config = dict(
    hidden_size=512,
    qk_norm=False,
    bias='none',
    parallel_block=False,
    init_std_qkv=0.0188,
    init_std_down=0.00313,
    max_seq_len=512,
    max_steps=7782,
    dataset='wikipedia_en',
)
MLP neurons of a small language model. Each row is named by its layer, matrix (gate and up: input weights) and neuron, and shows model dimensions 373-500. Each number is 128 + 24 x the weight over its row's rms, rounded and kept within 0 to 255. Numbers have three digits each. A neuron's up and down rows have the sign that makes its largest values positive.
A block is one neuron, or neurons of one layer that tend to fire together. Before each block is what it responds to, as a language model described it from the Wikipedia text at the highest values.

Responds to: Sports stats table numbers. Numeric cells in pipe- or semicolon-delimited sports statistics tables, especially later columns such as goals-for, totals and points, e.g. 16, 103, 128.
L2.gate45:141127142126096155125107121142124102115126116105097091129100125135101110197162136110063139125114135128126111123149148128164110143109174157110112160122142143146104108129116093144116153130126125142112141151152138093126125181163110131119118139101124115135131134128167124146119141074093111153152114115155127126177152118135162176128137087123132095090135133097101123123134150092138093157109
L2.up45:141105141131096182159124152192133121164144111109099129121122126151144098143134129128133142148130117142111063157178133106141111171070132125093154160106114096140109124169086101119134154129183154096113140116108121108114111157097141111109142120133121084116121135138175118126132122083159093138077140118144113164115113124170119149139110119131127144146152131134109131127126121114142144089174
L2.gate60:117139152123110176141099141148092135130151140119107137165125152105082104110121136120094137136141156126109163128107141140161102112143100144106117132135100145110122151135051108103118123113107140125085144122138139152124162144131174094135116156108152168117131176141160154157151120116166114096113113135148114134134176095111156095114146151102161127138120128110113124127087121123119101145096
L2.up60:112140142144120120140152096125126168135149095124120140096145165074151090168091093180115157111126090114082121109124147109116134180114135117124121159128175144159090108153091098132137140131122183132111102130179099106129140158100157106128141180147086128119089152093119143138095143150128101149126102144154171113151107083158152097135110098201157107168125124083145110130131125159120109170100
L2.gate268:125133182170161145143109138144150114101117140101105115135133117111107129109116141119138171096122125116148160128099108159143165159115056116117099089119121160123166170130078166113115131102143169174119143162111120118150142129143140170135132153138129095113132152099111109140122154117132099149127137107097179122136089113145134110124111120129144106120105161102124102177105132123094117154140
L2.up268:112100159129141123118122131173170125091131165125136111154135079158174160123184107150129129127140125160087150097152148118169133117152134132173120144108151150139137138170088118151140127123129117107102146129134118146119132108129102144156123102129123116110097115114143136139114158131101136113122148164112123111111128165154138141096092130110169090123156091123121116119137146100101089125115
L2.gate284:172137170140136128127125073144088140135119163113072134119132172137113160143120165144155111139124146104140143148104142140122097139139094145130088138109124141115129128130117108121119108080139134098132124143156119099100166135139093163112109129133168110141139139152127149132138149048178075149151159093155129152146137100129127147105149148110164125103077116123091135115104131150140141108067
L2.up284:134096143160119129119085150132144079139134110163131100131118147109115105116127114119133122162145149104157122148153129123115129133145121130153133160137147144150118117180131135133105100114159165130147143138150124151105140080106138125096169123104131145144101121117162134144123138115087113127102166146121110124072126147126143097119093115123114107129133150146128136128160142094142101128094
L2.gate340:126132170138088098148111115133119134104152119091100126137106139147111082109133131099116143102100103160087151162121094137159161124118133128129126111101131142136135132141132070086123138136134156145079111166100107117135102119081139131132118160146100124103150108160053172147104139162133134141118122120120192117161076095127146088101089146148175155163103185122102104130120102112162162110132
L2.up340:131115174153126127137130146154115144098161139100133110126114143137109101167090141125127124098094137158071126124134124121173133109120131125162150118139146105132131103167112097136117139138121173117082105087109131137138123118097099099188151149147105110106152146139043148150124160121089176149136086129130175115134102130166097058133116146145118182188123173120127141132123112150150136131107
L2.gate447:133169137119140146132121130169125150158102162182112133121131131125177144136152095153151088144101155105112168112128099133098142102177113144095104113136094138139118126157137100120080134087077112135130157154120141134138150145136108143092121135092125126133134150152134097134137130153092065105107129152168090090171137138144106112118114082094138097142045147125122149097124103130136113112109
L2.up447:147091118209082147140076117124138080119117093119102110168135139167083169160179130098108120112141146098121131154106126148112154132140141139149104097098147147108155158104148100149118123138119124151117109131139096085143084099134124154155131130145163116147141134055117161132112126101124122135127141143133193169128091114149168154115147176166159116099125084110111126131141138087127130133144
L2.gate660:118167134130144145142105153166111113115113153075103143110113140127092109123118123134133176108158101102150085153116094129151084151137126127120098122160073148113100134142122169068161158155111146148169132176109082127114145149138140092094095147113114119147166128089166100135115147128107142132103103137102184122109120116146100163150180166152114142117104125122170136137103122133139150110124
L2.up660:148094085130110155159108093169095115097140094082182113088159103116166185127136120173121141100099139104136146135104086141149130119111115086123109138126124123119154120176106134161119161154088131125100116125117112115139125142073106144148102145134146128160125121106165096140113149109105121127129131157149114099115102124134135117113113116131147141119137097075113105143123125123089124164101
L2.gate708:155125138116111122098112139129155138151141134100106175130116149130063101126114160146094138104126158111144123161083130154119136121169124111129103128144109162138124123132103097094154106114148152158172143219161143122122159110097128104150112100116170106166091163158103110139110145118106122128072127146141136196157144076104150122123094119113175125111085149096090146103098132128129134124098
L2.up708:161126173091086130099110137127091124107162138127152146152136112104093137124112117165144153134142150143124084124099104081146139097143104123121125117126119126136146115112139106111149112139119124117142112139131101169156055126117102133166151186129152114104151102134126131155117144099166126160113147145139105183137134095134146136074140147136124128116139141132130129116111121098196116157105

Responds to: Name-initial capital fragments. First word-piece, often a lone capital letter, of names or items in tables and lists, e.g. C(zarni), D(hruv), W(aki); also the –19 in year ranges.
L4.gate440:116126150134106104088161110131113113142123139173089140152128128145175156129129142065095098128121144096142100142071146117126123136156172143153054122091118193186140134141160089087097123125114104105142120187130095150116147151117136143156119165106106153140144131122103153172159113115102084126125139128072106154147157129145130114157104122147131099109137140150135136092106157112133174108122
L4.up440:149141119150129121155137122210158161139084149168112153161147111135134146131098087117113158112127073112130107092116169106113130109104165116135125103127146143120147111139126110094117140102134083159152130181101128148101131158145126149126132158124126115139122126145160123137161109127140119145133141180117137164153146125130117133132108113120143060101120092148118135089088102136107122128136

Responds to: Institutional or collective head nouns. Final nouns that name an institution, state, place or conflict, often right after "the", such as the Army, the war, the state legislature, New York.
L4.gate703:121170099114109126112101155147136115105055144169131114113163161133133135173121149069123121134152129091134099127146096087093146145169126152092102104144136148143149132142107135147143118136139119150125128118117122111124127114110107109117132118120127146160174193069112120141126161148141131134115116145104089138099141138137142113136147120102128125096103124136113164174162163131140088065182
L4.up703:103156119093119109109117104112139133123109137173165118130145174106124111148067167084138128147167149107141138109106157094087145173119112131085124093122114129109113106144110172134134095094150089113130144095100124149126099100141122092149073117166127156181146180071139121125121136169140140163120155153100065145116142138128097130167115118117136118112098161147116130151143122141155075095158

Responds to: Institution name heads. Head nouns in proper names of institutions and offices, especially State, University and Minister in "Ohio State University", "Grandview State Bank", "Prime Minister".
L3.gate3:089109106162109140161105133186091126084115140164092121158116097156146140130121167128116113115153116142093111118124107142165138095150088136110111140156161136139162105154146134170112101151125132096095133111128150149162117127121132143120173102155122099129153112088136179142138167103130110137136087151125112082095146124120139140103110143127117148151162125084147178099127135130125126080116
L3.up3:157104105146137158117107088136098097119110108105148123105143119170155163085088159133120116169161127168108126123132159093130127116124130125143179106151097109129125096129101131119120068120143126137124153145182134147143102162153133111113155141088134123142086176127147139075129121134145111120129155113099119130123110128134106112126112125136151115182143123136119148140094124117149192141139
L3.gate49:134087166142106116112127195128136064105107106158127125116143116126142118161111137174149146108152130071196125104106113128165134137125120138115091143134157144127106137147112123131115136111174103105107164101131117138162131094124116144132102118133103163134133117112077154128131118166146127124140113112102115128138136116146163123114108151147106177143160115158103125104174125139147134099122
L3.up49:130109145126144118121143131105122054157143128148167136098135121126156124150080132186114154139158128116155141077155138140129127129112109135131133144146149121108123152124111148168110130102135085146109133090124139156130149112150159131129153099143057154120137120104138131131144086167112106141106123118135059119165147195110146088124096158137098172119183112172156133143148114149165128098136
L3.gate285:127098177108132192101091135125108111124091130182130136109140105177135119145157133158129132137153133118113162122157111142130106104131103159090133139149144118122122095095102165168096173122123136124138145077139156141160178096146149142124121105114139113076142151080103089102154128105137140117122117136119107135122145126140153101144107151120123120075141140163156139121142119140110126086178
L3.up285:134143140162123151144124161151149131109087090110145102137094092100154117097152075082139138104118133116113132110129129118144111144126131109133118136141114131151137180117137130174130090134122130112138107153097111152151141101146136150112101130138100132132147073140099150139109109169118134144118063190134106120108152138114109163122125151068085116107171131134109133132082124132148134148116
L3.gate310:111150133141126117091121115115132128157144094130151129134079131142140136121146138135124118125081171126139129109152105143135108121114143135141115099113115133130107104094088131115120163095102153145173135102162143132122147119158137124119151106137175129078102164169167138094136109133112163109083139157130084091124165102110097055089096090091077133110146142199170130092125160146103106167149
L3.up310:104109127110120139094122148118068119144127133152130122152132122162105134133140114128128141121118114100112113167115135113174134132118148145131123110127156141133114066123083096155147186114119132122126129107181131107125113118153117147137105126075117118129087131119181120127149122130133105104109151140088127108127140157133152100146103101150150138167134084161130118128166138121094138162165
L3.gate365:159130115143150130119160149109121103097114133111115158135114175112141138114148099186106152156156148142142135143114147190141117117183125130125141118100153133089095127107156135105141151123141105122142127160140168096074167121124148143095099122141125130132155131128115112137118081137088125116114134099106123100127137131146157109127125162113129128131105145141115145073106078118175121100150
L3.up365:138089122173141169096144139112134121127093108119155132128111141148128131129143098155109146123157127142129153124171168155128095094169088124127187128150163119070104115092109150156109141152173160137141094085124182121106183128133160117121143099122142091111127100112134098124071097110128165156128139107089112112108132111132147098135134158116146141144090133148146118108107106141166125099185
L3.gate402:098136117174128156126083122132116169097131119100092138155119154137129147161163122127069172153110163139096115128132115144092133118119104146104125097114120115109115143135080101164114164135131154115110127113140142136142114133080153134135104134140118123111111147125121129150136083112109165148182091098125134122109174151115112111146091130122167118156108158119112116119150090131098130130149
L3.up402:117084140197131091120136111157153153108065147148141093149138124136111129147141126092121174089118145113173107163112121128098137118138129139131119112098131136107131117114115109129127136091124157147098104127129142153134112159133160098106138136119121144125137112116186133132135078161133144091105155053127123078118161100163138137130116161130092154144152091133079137103126124146159120083155
L3.gate437:147123196111115109121095147165112104125141170109117105126162169116100127132115164152124166098126116101121081148110091146115149132154142135101084114145116165107112084183120101079141140106098131120138131144133132099161135131110120141134103132158126174120159114098117142160129175114125113075095137125102184124164128144127093112127125168089141112125099106124159106111142156119104107066151
L3.up437:125126128099118168128113091122144119148133155120157126113129094102135151101086169112145150117120118125115106126160152153080105121163113140086107111160118164120149122161103136156111152139098132124116151132095155130145155141142128152119180131135136139117155138118137114155119146135094165085083116105101151152170115162134106128122122093095080106136121144105135111151126136164095135112190
L3.gate729:137102127128100086131099128110172121167152096150168145168106152107136115154110134139106084140122134142105176117147140144120119116129139109152154123132148112122114136065141125157112115161147119129088129077159137159129164101133171131134137121127119145122151137139113121095148108105152126091155124141185052128134137161098111135099092068121133117084121117106141107176137135131119075135109
L3.up729:116150146175126117108212119097112115103136145089124131142182087098166132120133137139121127119132114131119154148133051187102166118147091119086144096144127126087168139134110135136199172121149107138148141146109120156160124116132113147127131157143121115115106119145122097134149126118160145100151115111095154114168175142155116158171123158126072126167134150133143125111077107157139158108101

Responds to: Table cell numbers. Numbers and pipe separators in Wikipedia markdown tables, especially sports stat rows after several cells, such as goals 28, 11, 3; weaker on census prose.
L3.gate22:108184149125134104154137147152117148144141151156085132122132082134143125115163138150112104120142147149144163120116105120132131122175144124139076144129102138174089132135181154120102150137190144131129151134092134095115128132108126137118109157098127165148188121096131135154130114121130150097080144134110107108096096156116145094136110112154097153136117153131106112090150142105124091141129
L3.up22:091175140134150140143130130144130151140158150111089120152152071114157116125178124139081095119124141148122159107108081107138101109157141093121084194138113146142092113132184163088135115121161140120114105168125127105109174105131130141136135111120142146123134098103121114140110119115094160067077129133120120089108130157112138111121129139117124159135168110147126115113173159131085141134132
L3.gate29:144162150130159129153126127164090127134145150151084163069129142153142162123151175113121160135109137100131088150102108127128145145145127108086092142147089125127151132168108142078141094114104128123078131139098090138145158107164132099150144143114108146098123109110130133181147135121141118121109134134116195098160166112140079126109121180080130122136114093096093121132161119138134128106091
L3.up29:162143143135152117144133129158108171144162146119101172129106181142126162124121178066116116167087133133127093176111150106141140151131124116133123147155099107128189106158145139108169112124130156147121115145081118120171145116145108106149144138152124139111116076113131147142140128084167090099123126145094160139152121098145090130133111156103148144153132160077113125154135106131159152112108
L3.gate180:153138122153151111143100106138123123083097169097125153144173128145116154113122198116117157118116145133105064106131133149129113134161130116125143155115109095147142129128132151134117127133100111124131148127075071083147139112109145091128083128155115111116126138106153091149133146101095134136148115116132147149170084091158099148148099124118124148147145147108124123089131088109128129096104
L3.up180:103159137163139162145090117140141125089070155121102140068162119124129138127124173109165107101144147174142140139097114158091156127143169162107112109143124137152142151138122123117134159143125116129148130150125120119143111149117133119138106169115123167165113129107135133161132071157128110118132136113137145180117124086071133098144131102086128086108114127108097128116138131108103119101124
L3.gate312:139166138140113128138095135140114153104136146103115119138135118124113116102139103139117139123113119144127162153118086106140144134140159106142131111105123121111142135133062127142120146152101125160124132114144103164181113091146148144089188171160127139096111127157115158154111141093121159157162115134135145114119110110120130104149113170152105128158140145129154117125147079127134123116103
L3.up312:133134129141112089117070153146065081112155152131152147148117091126147158136152087129116110124161117139099106107117080084137140126108169140092118127116174128120085134143133132127156160132124114076145137155119117131154098096130142156140130133144124107111123085126139137112137127145171134148120126117091146124082140134109144120158118139093086136156147126133139164130117127153108073129164
L3.gate322:118124122115158092085074179138119077154163095152134103103085124130125149106146141133138144119112135135117149152100118137167125142175147125141106140097138170112128156100084153129140116139088111138184146146143125113137112106130139134127102131170170136107154129154116105147193150113156121134109124114114131114167108087123146122132121129117130073174119150145129143113117161120119123110115
L3.up322:097121121107176106099087166148134137135158086115141115126108083121145154118158131127102099119095153134089140155136130132160098130155135129146114126134118132123139154109105141137120110125108133133179121155159144120171132100155131141115133125142191090130131136129105143137178163127125120114126139118154120068123089096134126130136106121100138089160153153126135148095113135116143124122126
L3.gate361:139143165127126132131111138196141104109155128111081112069178117141107162112108128113114096122113181140098143160117115142115128141189112119128100136143112143151149126138099127091107149096142161156134127122149123066151143140143131119128118153107128154125124163098128127148176122134136124115150125083135090118138120114119118119112150136120133083160097103132105151107127128122153067081074
L3.up361:108115128119145108124129144165174133112120145129119135103148136138163125121182171117158095105148128111101156140135093122152124155183155126128142126108123097161112136135101152089126158112129156140144097143135162090144132126159142133129133093092115132133119119109084120137142084113123130131102128102195113094111091109093088121131133126108133135145112137157164133076102100155138087111120
L3.gate550:155109142149111148147103141135164104100140081103129130128132093158144105103134113110103167098126132136124111136142096139099095163131136114162128168114113123184120142100091096102109119133106155140120140147136119117112101116113153160104103164091055129133121151092153116136119127106146116148131162101100143164109128168139130145129138165133119157137132095110146105121110122081131147131109
L3.up550:134165150149141131138126103166092142133122115101104167114164111122148147123145138113146140125096152143144101149113113117114120131144144098140135143139109123149122089153132106107112156126081154129140124088149140111137127087101141100118118146143118108100156131149130153122138095109120158130095084194122125127141154117124058127098124199112110135135135144119085155136121121123153145131094
L3.gate657:116125133147114126120095156167136131098109130143096124134156116134147163123192162089129124090125156098131118160084082126132133132152163122129030138072126168144115148127135154111118142096139123106118144163119077113163111117144124136149151119114141165109127106111152155170164157132119109106134108128133149117105114073173126133158112167126137139157142137103132122117138136125140102126119
L3.up657:143110132182111128170117115138110107111090152158115165109179127145136153127127147120140119077130091069144098109105140132135148136182165115142058106094164141135156149163132134132120150072117139139105145137129086140193086093124117113113136119092125119141107110120118126130143129144127100070136146135104161143129061092156094118106130150156092128128109082113091107114115120079118129131154

Responds to: Year-prefix number fragments. Leading digit pieces of a split number, mostly "(18" opening lifespan or date ranges after names, also "16", "–17", "2012", score pieces like "4–9".
L2.gate48:104144106118137134111147112149076100165129121165088125111172135111157134130128124122122145130137127136151118108091149155159140144171166135118117091098112148149129154157103122151118101134147110093109157185140153105139113079154122180128103148123126141082127151129087078145177102151122146113135086134145121106144067144141097097071128179138121103119134142157127141148127158120101135159122
L2.up48:113147136131111122153125099172125085113124120153126133139111114160137163106107144137132075148116152155151186144110163155123140111127142168095121091120090142101125184121140106099108108095157123114087138142167103147141108081152108169133160140152177130117157140141083147109154099161124126119156127118149092102149082149151122084118103126150120119126066132147106118146126127083090120128152
L2.gate77:130141147104091098122090154118101170131137180097137108131132123120083110129153132086142106103126184103127156144073097178152096097131133151160088141078120163131122100130129122072147130087127115165123137090173083111108119117109122141089156109049141175122144125100158152184115104146135146092110147162148128163157115119124150140131133157130129142158114118110089142116144146129118141131083
L2.up77:147125133150098131118141096099149133154133112185114141109154136105137137150115160145103139127154164088149144138121182134115119174106149144116118105127126153092169113114157150127118161094127100139103142109132135171077123115112103144103089091108155123124133134146113123172132125101123125114115139153083108142143141082194110069099094159138112121127098155139130113155165159133125109110144
L2.gate111:136177155133129088121071158161113136113159108142138139160171117145138170090187135086140121083100161131151139110126105139157116122125133133132108134129152142137109119110137119109114138135126140126100147168126114097141106096112105126145093113089157135107130117125124156149129152114122126119109104172100104149121122130138123136107080155114135153141092168140127125114127144090110139143106
L2.up111:103155167114156122108130132147134138139141157169120129115142118104121132073152157120103073093122159100136176107089135150143125158121118105159096109074119180125129124156126135143164129121098125120120097170092149165139108108113121115134116121096129149119163115125112115160154113153144109129145110103141109137180131114137139143116114168139138133137159148150106146118138135113102069098087
L2.gate178:099161105159102081137123087141120089154158146123137158073161138124158141108107168112118132165121129107118130106141130144106149121111150149118123116097096135147145160141107122109104111114119109157129127123151086158145139159144087134157142097153118139153135081109110100131171114099165135130099122163154131124156179146108072130146087134113153157071104112126136122149164117135117139114090
L2.up178:120166092177118134126090147092163103128125134146092120126136088098097108078109140165115143151149112116110159077136105151148139133117123124113135153148142118127112147168120127119123084105118115130131134143149108185148134087092134136157158121127161120103105150078117161128120139143114156131155138120115203119129134156120153129105125128139122106076143080139189128129167124116124125128142
L2.gate240:105108089101106135126140161162134126148135136184170145119145118118151138131120090147115113134080162140139107138184125116082153149109136165115160117162125107126098114112131073140088157182130123141142116078135142110128135089125133098107108144113123128100108136134130143121192091119181182174154146145156087099096184179102135096092107102109079147149133130148129149160105119152177150117090
L2.up240:131149106166119116163141149145107142143136118126144141119158105144123084102162121140078136100125120097099138148135140086122132124097080120106128102149171133128140100131116106095104109120122123139121162129152146116102146088160175104151125107122160127122124124108119111140128112126104154097129153132120144101065145140133144123068095125127114098151138106132126142153109085114126141120091
L2.gate241:108140123090125149172177129164120123157117128139161155128115145143137128158130126095137139111157131105127109084095144147121150119139127136116084118129114159141164148087092125108156141162131121099122146106108103126137106099126093198120121133122147138137133156134077109172121137165097126119138129150108141118123142138176116104119122135128139101128101147133119124089125115143134133152139
L2.up241:124169153133107092110150086172092156140100140161112163154115109101170110072087121108117108130087128156189121121100137102126096133147142123150142121106073127078101143108156169096109094116135144148173171161128095086137128087113116110148107125131129159103110124150173121115155102133129127072131079144152138102160137112105136116081089155126145131107156139140103122147085124106136149143102
L2.gate410:102136136145109125090106143122081156110110160129114123096116137154180099119126140114133122122102156155128190094143120116125138135086135149126120118172111120100122126103087146096112085115119093146106140141154180062150152105136177148114121100122122119088089164107135127112100124107098100116125084138155090109104105103093114119151107173117169186150114107145118131139126103114113134171080
L2.up410:161110138135154177130114147145106133140087131135124186141157161094140109116157155127119146127139120127166117150121126136152176137158129125089107094130130147115103143125119141132160130139140142139114142135141091103122120065152135125124113125136134130145099107132154139137146112124165120108109143110138158169143139127165136158090113129124139099161127078153089097111116126100136143171149
L2.gate703:099153123099134136116154170134154159139116121126106150113139101174142157132171142104127172145120166166125156119152093154114126146127078145093080150120140153132112151138071131119102124112108157137148110123105105099073137122137162164122100119121123111131142135139135112157101099122118107158102115155107114147107132099112117091119154110105148127136137114099182110118143125137118118116119
L2.up703:170160151128130111098124137165144163141112110117074156134110151141132155130180107082111076174110153117129166143130115139096182138101119111159129119118151140150117148120104124143139145133123145177127166107133154120123139101136164156128121111124107135158102114154104104124089148133117131128110152167112116141089150107079131098147101148116168178147131113160157138138116121133127121117127

Responds to: Numeric table cells. Small numbers filling a cell in pipe- or semicolon-delimited statistics tables: sports stats, league standings, election results, e.g. | 11 |, ; 4.
L4.gate346:113115164141128147129090136129119144122141134139097149096123152112183155162097124103084120124138174104143108147102122131135131148145114108146082151152130156134129113156115102087130131129113163137078153113101133152156135153069109154144152143125152165136160188076165148160138130114161129141115123136105161163096114134164077145063115155165104156100140093116082140106156142133139074103134
L4.up346:120127184157122146153079121125154157122079150120103124146118147109145121133114141090107089148123152119159112169106098113148141101107123107110091173117112150136135159170128128073121111112090125114071095138129116161159148117124104148141145141145135146167118151087170181121113123113150102151119132131163152129132122159111133128079108147152135081138130119055078119130112145124144102095136

Responds to: Institution and aviation nouns. Nouns naming educational or aviation institutions and roles, such as airport, school, University, professor, instructor and aircraft, mostly in encyclopedic text.
L2.gate28:110173140096150160140083096133132183141117111110136157133148066153122157128147152117125102100103187129146140111134153137149100114119154173117116089139103138160146097098139114105101190110123123106146091120102158178124089139130097119120066150128146110122152150134130112138116144119107122154139140121132104118123162133121152139109124137100147152143129156146174108102103160107144135127184
L2.up28:154093119127128132112149124127125121111133128051135093160102129155092125110140116146105155133116120138066132124149133115109105160145129134120101121152163100145151121179137151112123178136140108151134122121160098095122138181120130126121140085110171126142135152146119138101094146163108136096131195116123148124112152183146057142143124136162127147131142140151110141133159118117100138134176
L2.gate156:115099164137114133151149092148098115126157139118191124148104096098190185137116127118090166116127120157124139122161139133140113104088105125105136132142146109086156093151066139145095148059123124128121149125143124109148128209163128093157100106145127119126128101121117133102102131119144178122110109173078096103130128116140040133148115095146080170185151135086131157131136145145128136162123
L2.up156:121164138147137108168135119128120112101130118159113162085099145080138137144154138118108122149125109090141128106117112146098105116138181123116135082085142129136123125095132143146114128110095124134071141126071145111140096114150115138120077129118143095104116105147085107116110111138101170113145190142118139171130145101139094122122113141175134154137152172156103115101111150115129095160146
L2.gate207:131144125113097134102165132119102152124136121137158127152107154114111127055093131123119141112171111098110129119135167105162110106167142145130128108108166129093115098085164152131122142136135134117128109119082169115136096117142080102154118136134147144075143134103122149153155155135114192130113132133149096125136169127099137141097149140125127104113091142145106144121124160136122109106142
L2.up207:136111123100130123150088104118118129114125120129105081119116161162143108149131163107178167100113157114168098072122157124155159152132106087124144146142107138102172130141151143169121149120152097087141124135132091117131075095122136098069132200148125133117125144139167095141161124076135168152149138104137079131113104095133128139125139107127130138100089149116113136153108110170121116081128
L2.gate217:128109117107096122107094123120132137099168129117143140102136096099118166156112170139105148161119186149146151144148142122142091135131102166154144149140148155094109117147138064136112116128127114130140133092106135165129095129149106082111121095167142135119184128120142202153146143127122135141143108138072121114107181140123123102118097134140128153119133134125105163130109170107095102146123
L2.up217:165148141133183153138146131109096166138120082150121125174111096179146114149127119136101132145109150161094118136132164140095106135125129144117155112133111053105088117130098152125129129082176104134112146138124107168105122159116123134072091148126121118132118146135148121083136111124122131108127113131113125127138171146083092133148153127173134164127127121122129132143114117136127126150116
L2.gate243:139107103147108128138126087119158081099134130150155148104128101164168127135116112118112157122120118124146151112163165112105100105101116149138179121148134090109105133120180121171097115118152112131133084107143152193141096119124099125159142108144140122125105092110132149103113131162150163162122103175128094140172115115092086096127102142075104131138116135139108102138103118122114179141136
L2.up243:159162115143106126130106141036133163081148148129120127068147140090113128136097061127170145136153132136144133112134077163205157126112164136148149108120160145117122102138165132135120141149158121042137143150152132090157126140137072131122096119111134188130112151145122144144120132114149115086158135143109133116103063170153123128137101132122144139122106186080123114130156122127145136103185
L2.gate289:132148186107105122136101153172127172127109110060132102117155111131106151128132135099113178134119153100121069149145140152147098124132115141128094105147165146090138125122140140131116171118103138109154143118148104098140126100121125085166069120129161122109135131118130090155130132159127132152127118139113150132083095102165106098158129127119114158131115169142152110105165147104136110131152
L2.up289:106141115121142107103187151102120138132117099109126196097108141145113163080149105134132100143114122151164152118114148108115116139142159124132141103125113139149081134090178121112121137085142162129099068134119149125126116124143121151100123108156131106122159090165126141099155142139104127145157107109132100143121134130111136125107141145149127127129123110139134119103125150126114108114128
L2.gate589:120133151119125085128147128129102118077128132136131151102138129136196126144166125105123099126140170152160180123156115109107127110119118169128113108146124134092085146089088135112127113091123160149126071059145148136146132094144130117142091096137198173114141134140130118122143120126119163127154142140159081116138155126106150110159107158115144154150149121148103118100108155117104114142114
L2.up589:102149109141135137082101121147144158126110125135108144121145148160142084102152127126144109155143137100131174122116104129179143135142132110124136117162133133130081138132132145135126148143159112119078100113153132114117134110137172119124108121142151130134118109109125140132117115132138139081124181115093165116080112162162114130162095104129100120165135127117138112130149131150112155101200
L2.gate682:145111134119117155117146127124100141098151114111125137166146117137068143116106103156116158081124132150088165132147087087166132108129092139136121125114110134095112109079106112131145162142142099105155174085114157110127105146148123098131120130123121119162122092142135126097130153140136134122104135128122123124118132115090189126175160166145097162153133103094116129077099152149091134132160
L2.up682:144142156146100101114142122132080144134095135106143148143085137133119099121142106124155134161101122137175140114139149143107143129112118133129120143070162135118089156139096123144115150094123119089154119096101092127097130136103099100181122100109110102135146118122133119124148098116153110115156154223135145208140175108125139156175105144151114106109130164118129165116142134113165146096103

Responds to: Death-year century after dash. Mainly the "–19" piece that opens the death year in parenthesized lifespans, as in (1840–1924) or (1895–1974), plus other range ends and mid-number digits such as c. 1533–36 and 39.996.
L3.gate65:099129100121130124139164123125109104123150115152123098102119083165184160142147148141115091100151163153123122131133117155148094117120124139137111151142147142106100124079119132118106152096145125110133146149107132110107135135156122122154103113140118108062187154138144097135134118134129143133142114090118091079124147133132116105078103146113106161108151105154155131107155130137091167127132
L3.up65:096098115099123125147147138113123136122147138128120136125127139156134140111137111077105157145098135126153127144103120192092105129118167153187128102116139139147103150097103138155133137139153085169117157117103172117118118126149165138141090121148117104148106111141118109125137117147132105125120106118116104113138140118119128151132134148114101092109135149078150119127145128125125140110148
L3.gate292:142132103123070139197107141098103099102105148142139109145123154158131158133103123104156180137155148126137082084099110133136121117132149118084131137148172132132085111128138124108131103142189109095111136153069152139098127162100109142117133127099114143100152145132133146143125161138141139119134103105151162120121176156151134135130165189147154149170103126159157151068119134104131123099149
L3.up292:124125104106114133196093110132112107067115126082167135155147123155141149108063110120138150118169144149116073079131137156136118104117149136076114109139130126086084138112119154112121122171191133103147151151063128141099122121108109104170112124137058112149160135132090119120129128117123136164140084122117136139140163109126134174155163192135139136106140153120140158108111141143099146115135
L3.gate387:131192110127120092126116117147067093137147131212142174123183133153139143106144119146147145130129134139123119113142095108126165106146119130132126081131148131106112118089115118153154112139130113120116112159162133164111124105162144136118087122134116100101143096133078089116153149148090130145118132169153116120166151102113084093103111172136144134107123129153189149149144134151134124144098
L3.up387:088174147149142135122141083136089102125148156165116118128153155114131131116169142129137127112114151127154124128092073113129154130149143134119114143113160140115118120126119139117100141125080124117117142154147168137087080104134148175105131114110085138123115174160109126141167129143094128141102108109096134131155152140123115137099158114107127138118139109144152142145121116123142109126126
L3.gate392:107133099139138109120130148132128103096123120165105160118152133071128134130167156119135116077101149090125103123117141096116120134172148137117068150117141192100078093148159127101132132086144113156142137120133089139160109094108153157132113099089121128121122128126119142169140136121108102109083104137112131140118114116144134115138124139098103140089116127156101130107145168169123094075097
L3.up392:097136105084153112136141147107132087109136132171125161104157138094116137151144167096175105094101109121156113117146114079122180123137131153084111154163133158131102133146136176107131142102147103133123122156112102141185136105134128186132099099099148113157112102162115115119102153142170082063095142119130122177112080084145112131135154142141088098105092117121135108148155099154113123100089
L3.gate455:106135115128131128112108147144099098129107104172112096076108130122145130121160133148169142107112175127139100134102109123129094135140164159119083121141153196105129110151166165115114132134132081167151176117134129128134075099163119144126099141112138112135145128092104133139202142127109094096092125132106114130125145122133145099082081102114156156136119152150099141127116173121124089089087
L3.up455:121154115123112133116099138157102103094108106155102098106114121117150140103185138157159116108117158112130117144077113123135099124140165159116092122143167196113128138147174138108110134143162064145152174150146126149151074109144126138125098149122143130139167111088098145131187155129115105105116130104116111143138139133126133111105105116100160162144114146156117122097107161108159083092086
L3.gate601:118126127119134174129130120116139215155133123110111078131150101134130125162126125165079136137127164117142148126114160119094126117114113138127120124141121143151111132094083118105128181142160179123140159085119168077129143096113101122151157132091154130139125163141123130142125120132151158166135146122124123143096126146133160113075128154123157173184140152138132147140111128165150099136132
L3.up601:112151140142130122095047111144091098127133140142126113143136123120154148121160131125112128136094131126163132118117089127144135084156113128135122148074128141117150138091089120141141087125091096107110120125169194154151129064123110113135144128118147161132116141150111146138193103133074134110121072120148113107126110089130124100103125056136124133135136084101120145141130169120100111132122
L3.gate684:118144131107138096111097059149098092106114158147151070106119135116169104135128160149135107124121120140150123136122111089150103122122164120133107142137090097136123129138122145103113096121098112128074141185137142145125126111190181092129124108127144126145098134112106106091121116104074146122115142117155123088170126154096077135129115089121155152111152115117130139122142141126150126144097
L3.up684:161122134097174130157136152137123180154113085139136139094149144126124068110133173136092121135094127123098135120113136091132125169130138083154106135162170131099090132153124120141136174188097116155148107125135149115142111135140140124110089149144125146128105148160122158139165123136112124118139107151152113140145148090168151141109155084113128128113165097148111167080119140138085100104120
L3.gate766:165104132108109095120076131133119121117162133200093113076155112153115117152153175111122159102117163110139121174110154152149097127144156117133059147142134163143116074119128146105135132127113114106117179141133118121145160100131134132114140133083135146081114147084143126148150121121099131126097112121147115135099097116137167115115107172157137158145104141146118142098106133161127112083108
L3.up766:148132177103086120121116096154113144109167135140125091158119132158112108120133147148111143127111116157134106137114166151118116114126113134122111112136160163119156121112101127119075117115172097109143146133147114163131141127131112142107142186123107119109139156087116176140145129137102072149143155137101077138139167124147161121089100158151157146129124100152078116136125114151137114115107